From a checkpoint of a small transformer trained on Wikipedia: width 256, biases.
MLP neurons of a small language model. Each row is named by its layer, matrix (gate and up: input weights) and neuron, and shows model dimensions 0-127. Each number is 128 + 24 x the weight over its row's rms, rounded and kept within 0 to 255. Numbers have three digits each. A neuron's up and down rows have the sign that makes its largest values positive.
A block is one neuron, or neurons of one layer that tend to fire together. After each block is what it responds to, as a language model described it from the Wikipedia text at the highest values.

L3.gate275:156115141160136101156119115139129115147094093119174091147165140110113127129130137167108122096131165122151139130125151149114127150146120114135108153131104118118087127151122127159110166155107158148137159125151118109154142131126150073143120158186111163094134108124106140128145108123144123175100118107099140155144119170061101103126108107096137141132156132124123092145148111085137105118108
L3.up275:120155151128143118137152141136022144138108100131140097149177138117125124121122122140122114130131161155131124130135157093173115135124126107155143162164105111147092130114113134110127156185100132114126165139146128108097102102141126129150135158150108122120123129147124080101148066114106141152142168150131116115125158134139124154119098085131115149106142131142153120096099110125137081138154
L3.gate360:095082102140098112149136151080094134166155105101115093132170127125123151176088134144117124126071126158132119116126095128107123109099127085178131136104082157165096130108055148111112147131124139071135160087172127130159164094121086133137104132154185106126135140151133128133152125127126121148105133139126112081128149108103123154110134162118130101145125148166163103123116098158092119143149
L3.up360:121097126154098100131114128126094142134114107128145138141146119146114140137094170147049127144118141143168114101090117126137139108108113157096138106100107113124093111132094097115145127112157109124151145168132131080131132094129101134127103136171135113142146104110117146148126169138102099110153112081097131130117114155112103101141144124079119135144151104125189181160106101143130133132130
L3.gate386:101113155137123133128118096103090143172136131126108097151126100119107103161109110150078116109119154094152132132142109160104092141077144064103108160092172151124097129109137178153153138121142090159153138102130109103149112152170118130131129168154125129104129143118149143132150118144110125162117110094097150140157108136134102127102130133136143176133107140155128120156095125135101165132136
L3.up386:093107148109160106109125169137103114159130112133159102113183172138134081105105152131126139134110111117171103075134143137138118142122090107117102129081084086139152151125155107124140140141143191147126138122166104115125109124114128084120166174157149091099103126135121120098146142133083124110128131103093130148124179111116144156106086157105133123136120090133110092120107122152119109126158
L3.gate653:128116142118134119141156130129118137202142117133164109112130114150118107147144120163140174108112140124094149104162133122146127144122140132184116146109092138092165154137120144129156115173122143119128165092145115140119146095158141138117129114101077138126182126137134118163125106113095145162112145131122108119139116093108152173135086126070109128101089042140109127117087063163126114131091
L3.up653:152114116138133116128106150101096127163115092132147111158113090124129108130097104166133135153066121099137105119093168159164123141138085149127178107116121107141099134128120103165121110104097150125106140094123153133116124100132107128118140137177136080109136130134177130137136130119172105114137138148117092118156176125078105132127100125147143089122158126137139133129136117137105128142120
Description: Column separators (" |", ";") in the header row of wiki tables, right after a first header such as Year, Title, Date, Source, Party; sometimes mid-word pieces.

L7.gate516:090142153109105179147145186141116171115131108108165115110070079122129169145165162176099124111094152136144075165121115145142089154171099105154116128153144136090134103117136105138168110166152105149138091139119098129091117120138104126134185131133144118135126169118104082085087113096155133150140158145141111125160150095091164107093148144119121143137131136109178145132144120137127163146126
L7.up516:105171195110140127140107133131114154144094141126119144140111109136136138113119093130100094122125143105152118087144141138084172132108076104148153168121144149116155116086090143130141114100142158137128104127149090131132128114159108110132118109129135136078134125115112165103202111125080154139166113174157145112129125090113096124190094099096081122065149134154119163119143132118104124158124
L7.gate537:113133132101121107130075164099151135109116145109152110115117137172120180124157108134158150131154179110120136134128148132128111115095109101109096152147151131145180113177114136150181150130113143131112163137137124112088132145126106092134132101162129111153136128127097105138095134108122130109130118156139122133162131163140079114107082131142151082108169124124174175107154114102136147122122
L7.up537:147144192147104127138136131146106156098095116130120101130105097142096127112103132124143141093180137201122210110118153152160181129111109147082133151153151141095159119185133132119113141112112146118145149108133139099140108141158108123127175097077141136121161134141133124130148095139137101144094107132092116114113154175111125090117144148090165080110164092081137118122156129134091139115120
Description: Possessives and determiners ('s, his, her, its, the) after prepositions like during, for, under in biographies, before time, work, part; also second halves of years in tables.

L3.gate29:159144159148116159133106140089126151130172132106103173132126115163083177136147119151186079135171129122119132156134107124094114119107107097114141073127132101130099162151118101115140149126111119144149182139144164091157150142066101098149092107122162171105197158099118137121175138106190176137104147095133116114135119118106147125134157134149106112122133115134150144138150133090089122141096
L3.up29:107100147144110087120129147131138144108165114165128162112149131112133186119147087110150103180149106131141098154135098116135137140108133118125125090093162126142143165109120103135125135135131134130138180140113152128156170151132164129139116152104143153096130129100108161131126128095116134112146062099112118125109170105104106132162204124122115127108095113150174114138116105121114131165074
L3.gate36:132125125146147073152166123100126148133169141141119140151153083057107179117170105095153126093120129170162105147156137135112149175169157087153088130137143114123138070150111107157130125157142101128122165125125172119148121079123145101108132140102137154156114122159138128151140118119099125096038134093138101135120146119115120136125121105127136122094141119151133133174119121112083128125166
L3.up36:095127137138118125150126131178113108089115120124118102105135114146131155133151070127109131105168149099125089103135091135146155140128159108124138136070105157126091120125074154135126173117133163164131130132113110105113169097103128145131097174126123166053175151095109113102113160135108150139141133171149171137138137150131107090133105130126152153124131119106158138139130076173140133066170
L3.gate58:146167098146119109156126175138115124133117097146143097126109112131105161143120091132106118108167125094114130183182116101172118127132142066113102124126129112111138147149151167161113112105090121171147168116076158147111148132121098150167131121143092126150094169131165113154146143104118105132111154118098116118154129115141102124120113107153154150127143110146133144121115097128143137132111
L3.up58:136125104151113114106148148128172133129149147116093136127135137132139158140139155116119123112092130106108127099118117126156163115152111132105090075156137106137115153167126154148128140147107116132181125153130134139122124117130090113057112144155129202146107151147112157116097136109153137122146088174116179146143113139144120106093129128110154146184116157143134136138128082143147129116130
L3.gate674:175112183159121129153143135122149112113131106119122136140128133137125114164163109164114086118103102139138131126138127091118166169149168135098135118116182124127128145133163114098143156161158121101129144121167142143102138094106132163111141117126076128146120160133138126141128135150150130122142100076115159133135137157136200145123126141098164124121101076117159107128134120088109109095150
L3.up674:115107099138117151142132111139131155127139130095160173129140144118143106114131099125131125144123133154138143178112175119184138123108149118172159145111165116122118121128136142108134129151134173141115130148107130144130138092133108154175094126103117135161151084126122134088150107105139090080187129123139143175062105092151145149099121127109158099095141150159138125142122127138170120093117
Description: Connectives that open a new clause, often right after a comma, such as that, but, so, though, however, and sentence adverbs ending in -ly like clearly, probably.

L6.gate53:099161130116115132164169115133137167142152159140138093137119146181089161134139123166127167125176175122153178148148116115134147144126124113091153113144140111098162132117137152141157170138124106077162158099108113136093125109107150140137093124124135133133170124117122140119131141122144097110095095130093118158137132118140150142109140120123153126146105153118150133168117138137138115090130
L6.up53:156155122122135116178143140142133163137162117146072145082171119165107150119129118138117131074154145181162150124158123149114104094108135127165136133096132079166114130161117105131164159131106121105092144140124133110121138174162105151159111095165118127126166109095118096131134104140186100116164137134165148104120088162142120114159106122166080099108112149119094132152139141124134133118101
L6.gate332:109153124143109142158135126126138131093154129110128124169131163114127110125137076173153138134129159100146112157148133155171146116177147122124128121158143141113155145122101134137100152144156139124122100109103129150087164202138084127159130072143132162113112156140155122106135113096125107097114132104153107156169137129116102127141121099098177109139135118169125069100106121147172108174107
L6.up332:170110129123128092098122098131132123094161110101171138109106090143121137133145120126185189118150124115135126108137111137134123116129120151134131127173178077113132109190119126148143147134120109103126122110137134078109159182128121168140120152093154103121100129150148124129102128119081128148112143122112161143153087124127112175139092150147097116084135093141134129153104120101114103161129
L6.gate338:111125133075109120138125095087111098086108116096162176136130127127102110135138115166138098152142138147145123119164107138148163096144097150080128147141123108100146171121091125119107130156112137137167126112159121146108146091152156099132095079087144095150131098145118106135152101124093184125098125122112143138135101133137127173092118131117134119149158097134154099110099138156107128156102
L6.up338:138172155150149103132118138088126103079134108142155126089120121179124106134132120120158150106150138132108119125176132089113124127157130116121111113105137075115191088104159101117111154128135074150149123099126111111136105146177148161149147142112105120083166063111122144192148144103131161156140138166133153100125149139117127118124122117097132151138134114157132135121139162126157107140127
L6.gate425:126136142130156121084081137121159093171131096145128133147153110124155142101158115104144128105117134112163116173122137159081157116114143099124098143145158116153151142122114136080123119109132167157132142126138136140118166141151123109065098106075128098161112111069088093135143116091119137108134150169115087144135069136142140113115155159132087120112138123133147135112105189115174132153147
L6.up425:163142116137131129158104137155154103143144118120163151127096127165101141128134152133070084140156115140106115143147124128130127149163128135158153147097164139132106130098123151132099146167122069112144139106138120146106115152145104136121152130140150103125071106116119151113133113144183095131140099152121116137142137086156097128172115100118095147137140115137141145141109132140161102153131
L6.gate551:115136164143121156153128098132143129115131148086192081120099092128128162113157089146098130146141121183150117162166158108120124148155139153129119110122109128136113113133111145070101145137107107189117122128142127143130134132091134090087147075113118125133111114164153155202114163110110106174155144100122122126138148110127134125120162097098137107117100095169194125120134133118101115121137
L6.up551:134117136126101093113131113141126144095151147140135105123085142128124129103158121105110167143124118105140094156099145161114172123114110141104121096093141087087148129117095159130104153138094092146179066130155138131093119136127090151134134108118117153139152147134115126137093124091101121112131129140095117128165151159140094134138105120128151144137157163123137146130149139167117130099099
L6.gate609:159110138146136110164137134153121111119090108115157093117117140139100139123125119100088149137160141119141153138155122158059141154107096125144119088163142120110115113142134134074147121146127141122153141093111135112145133160156098110131113098122135127162173130126115119131148130092130154137066138101108184136134143121157108147092135130133113164126142153102145113099106099130100127135189
L6.up609:078146188107098109138135129122113173102099150136144124123136130102111124148101164132122125112117172117149128111127135157146138100149141136159163091082118159144110155105127116144163164156129132179117186144116110123160121123093114146096111116157126152141139101176125129102118120132079140167097151082142136120138109138115107153102128100153134157131123153168114108154117081138074127104142
L6.gate622:111180146148155146154148140117121063092133159103093161121165145167102159132125111163112114098144127086162132177153131143140134174128122137130118123153090113138125111133086146117147106112130110163139123128094125124151144159164114141099132095132199116107147102149137130161120094140131105130152142133140121109139121128098122122046108135096138118120141125137134111146134163097117133130165
L6.up622:096143174114160109186119125138120140130096095122151161120117160128116126139137169159116127121148164140164115143169132103114164106148164130140149144133105131131099145115128146115145116151138146137150137141092152159122098099147149120130095106123151176117121071117103109136119123135105095115150144147144090123134129150155112114153129139122108116137142105138206109121135140182085075137132
L6.gate693:131110132115116156117130117141101136104148089137105092086102161144111090145125136153128151117164151145100123169115094126169144100151123184154162124144136113151161138152097154183148129125083110158128079133108148168143171149119137143133109092105153134106109148170138107168137127108138109173098126126155113117132156123061123124060098149128142163089151116139146121134133120117151123147157
L6.up693:172174084119091106156105105094135130110124116120129116128140104154115131125141072145104120167157130124150163121128149111155109117129129130087102151156093110140112115083175118159106153157123134105123137154118073140074151113088140127124156078131158139179186126121119112131104139155128136170086111107124103139102107177147116100096168111131136072104133152133149135115144150113144106134129
Description: Possessive its or 's referring back to an article's subject before a life-cycle noun, e.g. "since its inception", "the group's first performances", "its closing"; also table pipes and list dashes.

L7.gate610:091131094112097114148114091083175109107135153114150151122113110095114111134180111093125107138156163162122125114169127164086124130154094134149089113100095144132083100160156096128114147119132129118106171148116133131112120100144159140135131152096082115080140118135081171117134092176140140170127159130120142128109170131140099136175120145108063094106130150113120149153089118096093152146179
L7.up610:137173129107123100164113070127114123152144145086133110098126093127122144126194099143120154149116106109115140151126094168170121114090091157160107120113139118161145116118110139126136124112118108158113134139127137112170106112130100120122127111113141105129137121089102122098107123112137171101107123160113145135160090136129142134169129142131142128110125137132153121139099147093138092155061
L7.gate625:111151132130145122166142158132110091134166155139128104091160096109132108110196154161157140119157149125115110135169144133152155163167124107110125100154138101089094112146137106141144128157111138119084143100102143135118136144166157151121122154143152124125154110130087164133102071140119104128107147121107141117149149139128072115136142130098134133132112111151150128140112144115125110093141
L7.up625:088165096109130155125136138090153146078114147116108098156087103166134128120152101149095145076121127112108134151139149117142134136122140104153111146117108160107137108162128137129164118083109057138132142114130106139142147081159115070133136121124128146110127134150112174143118131132112127128150110112122117155143146154117169092144109175117147102081130089100151153088126139120143131151128
Description: First word (or its second piece) of a new sentence or clause, often after a period or heading, especially time words like after, while, as of, since.

L6.gate31:123099154103103117123061150117125155114177092131152136139150127103125126121131119140121126125110111140142113106130109111122107125137093177099116155096102129110146129135130137147135160139096118127123183144075124107099192115129115081096102129116131084101147107160134138138125086125133127138115120114123112122150123115121110113145118154160115124076103130138136094101141137120124106128091
L6.up31:115141123152124126124076113087136150112134122180148149187109197145140151113174090078163116130115141115145142107125143086146142122101137127132117133169149145146135104129118118115149120084151131107105141109121106114122164129095150166093134154118111098109122147123144167146133158110117131152156116137090111139148102119139100122113141128116080116122062121116142101150148120093121105081141
L6.gate292:149112153126090106183085145154108116119103112148105107172096137103127126125190124145125131111114122106136104147179167166114147089165095096084083183135103139137142112178109126154132142132160139146137086140116127096101131121144137126094138105099137092109112137146153119131119065120094133117155123150134121086169111183122100129138129091125074148112136158157148104155133131126106103112106
L6.up292:095158135120135168148154093140150131124108129146121140109124129139140188108138127120143170110129111109144117076144146109130081188080113088108099110105130154109072097127119132122120142080123111135150155114132139111146154129141144098152148145143109150129129147140116099103109114137130136107111117063141157097108142124125104100089132127120104130119171134123120101074119099134125104132118
L6.gate365:169126143141096111127103157103140132140148142099102129127075132084120130134157136101124130108183116114151115111135120169099148118137120111122106131141097181087092105136142113142140119111070120122148177162092161137153188107103154099109140131065136149091130098109142127158144069101133114138097110154097138145102191156158136124162104137125102122111109143143171140131123141088135096135138
L6.up365:116147111116131124117088086092141170130141114100156137126142085097143144132112111133142125100109123091105099126090112136136126120115131101108082120118068158131089093107100124086126139079134107151109114077165152139179156142115158120144130137162139124114125139161157162135156108131109167152114130173113154101113150163112122076133131107080133142091148103126124143105111134107112162123113
L6.gate403:134135143085105162145178121157117092090116150123087130140141170157129159115127105114141157125154134117123107143204102137127085159178111124128149138153134125092119143116145111109179130113161110131132171136114125115152133154167114154102149134084136137128106132095135144118093119180136109130088136157056114129135111116149097109110151102113138091148123155106169127167179157068144139137130
L6.up403:132156138104164147122144077144084069144131112073154134122099125142120150136104092171146107061141104122077106092096134110128105154108088142110140123138156155139090138111147113083137110167107113103158113150142155130125129124144127109109147130105148093180129140142161112104097139081154133100093161129139140173127150098141158085137146159139106117127095120120117119107097106138115141106099
L6.gate405:160167177123142125116130133073140126075166149087098097103152138104114163111147127164114130109194155140109112155172157117155107114131117120100099141044137129155133124101146124086151121117152136149137145135057135124163159125153128126074125132126150122165167094117138173146145138131123150119119118157144096131148145117142113110124130124138155154138152141134126118116136171110114161154124
L6.up405:152119153123146097139134149135112148141136111159149126116108125144133115140094117154156175159146155092123142162162153161146097149139169083111138105117134145118123156087148157117134114126135118100153112133138120122145161069067111112133152167136108133108111134084109132133076138154126096140119128119095096089113131133116124131134097127104128094183120136110104077122111127152154155132133
L6.gate410:161134128130142133145139116067098127134151116115096130099094139123111142140162116169163148126092139137130093104203110129142148127115131077063122121166110130133120105137183158175156164082131100141099132140132147102121131115111105160119094086138131143105112130165154069122125144118112128108121124108123168121144116122131118149092106125083158109105100158133123044134124108189123126145149
L6.up410:142098100117126112127143137128123175127096136096113124165127106148139100144125109134128111149136101171121158186089163119129127099139108137139086102170124136100144136141106200137106132107109110137134104137122110116092127090113108102083089163110137159123151074112176129143116117102154134075149147151126112150132113140096122126153125127135197091117107138106122128085108097114138149193123
L6.gate576:132109082114121108152096094154108114094129129161111095155100087109121128118153113127138131141102153104138148115097145128120078145116090112131128179122116138095095111110148103142138078128094122141090101121153142128113174096120139100115079112107110093147110122146134099111112079151169123095117102135120114176113112174166105072104152108114101143093138144138155123149124141122087135112107
L6.up576:132150130154124146148121098120141094121141104127113117142143135132117130117088141088158161116140107110181093106128140149104129097103115146153102185086106110154159076142108174157096097118131113124099143105158136101143152142073118125117133124109089113134112131160093112142167100120144131155107114117140166143142141062157112133112144069140123132067132143116108126163120137126105164120130
L6.gate603:125146144125134149146144137126126168105117106136091126085116126136135168096085124081112101137103123109151111170137132139106128137142117112111149182091154152102074145122140149094118140094120115175134100146105158135161155105132133117128122140118123123132109138171129164099120110092100164110114105077134158104169089141119124107119087109128115136093107133120162171158087145133122119111128
L6.up603:132138123155118160147106155131106119109148135121148113111168115128136089111105158113118140102099130116157134133137124141110107133115130130166134072134139148183114093155123136112169133121094106139147160091140162118117137087127180102127133152109105135139127115112175137096138097129141112139111168111155122085041105137104109125149133112100104100069126137140151130139127165143105131083142
Description: The space before the second year or number in pairs like "1970s and 1980s" or "2005 to 2007", and endings completing connective adverbs such as "Previous-ly", "Not-ably", "There-fore".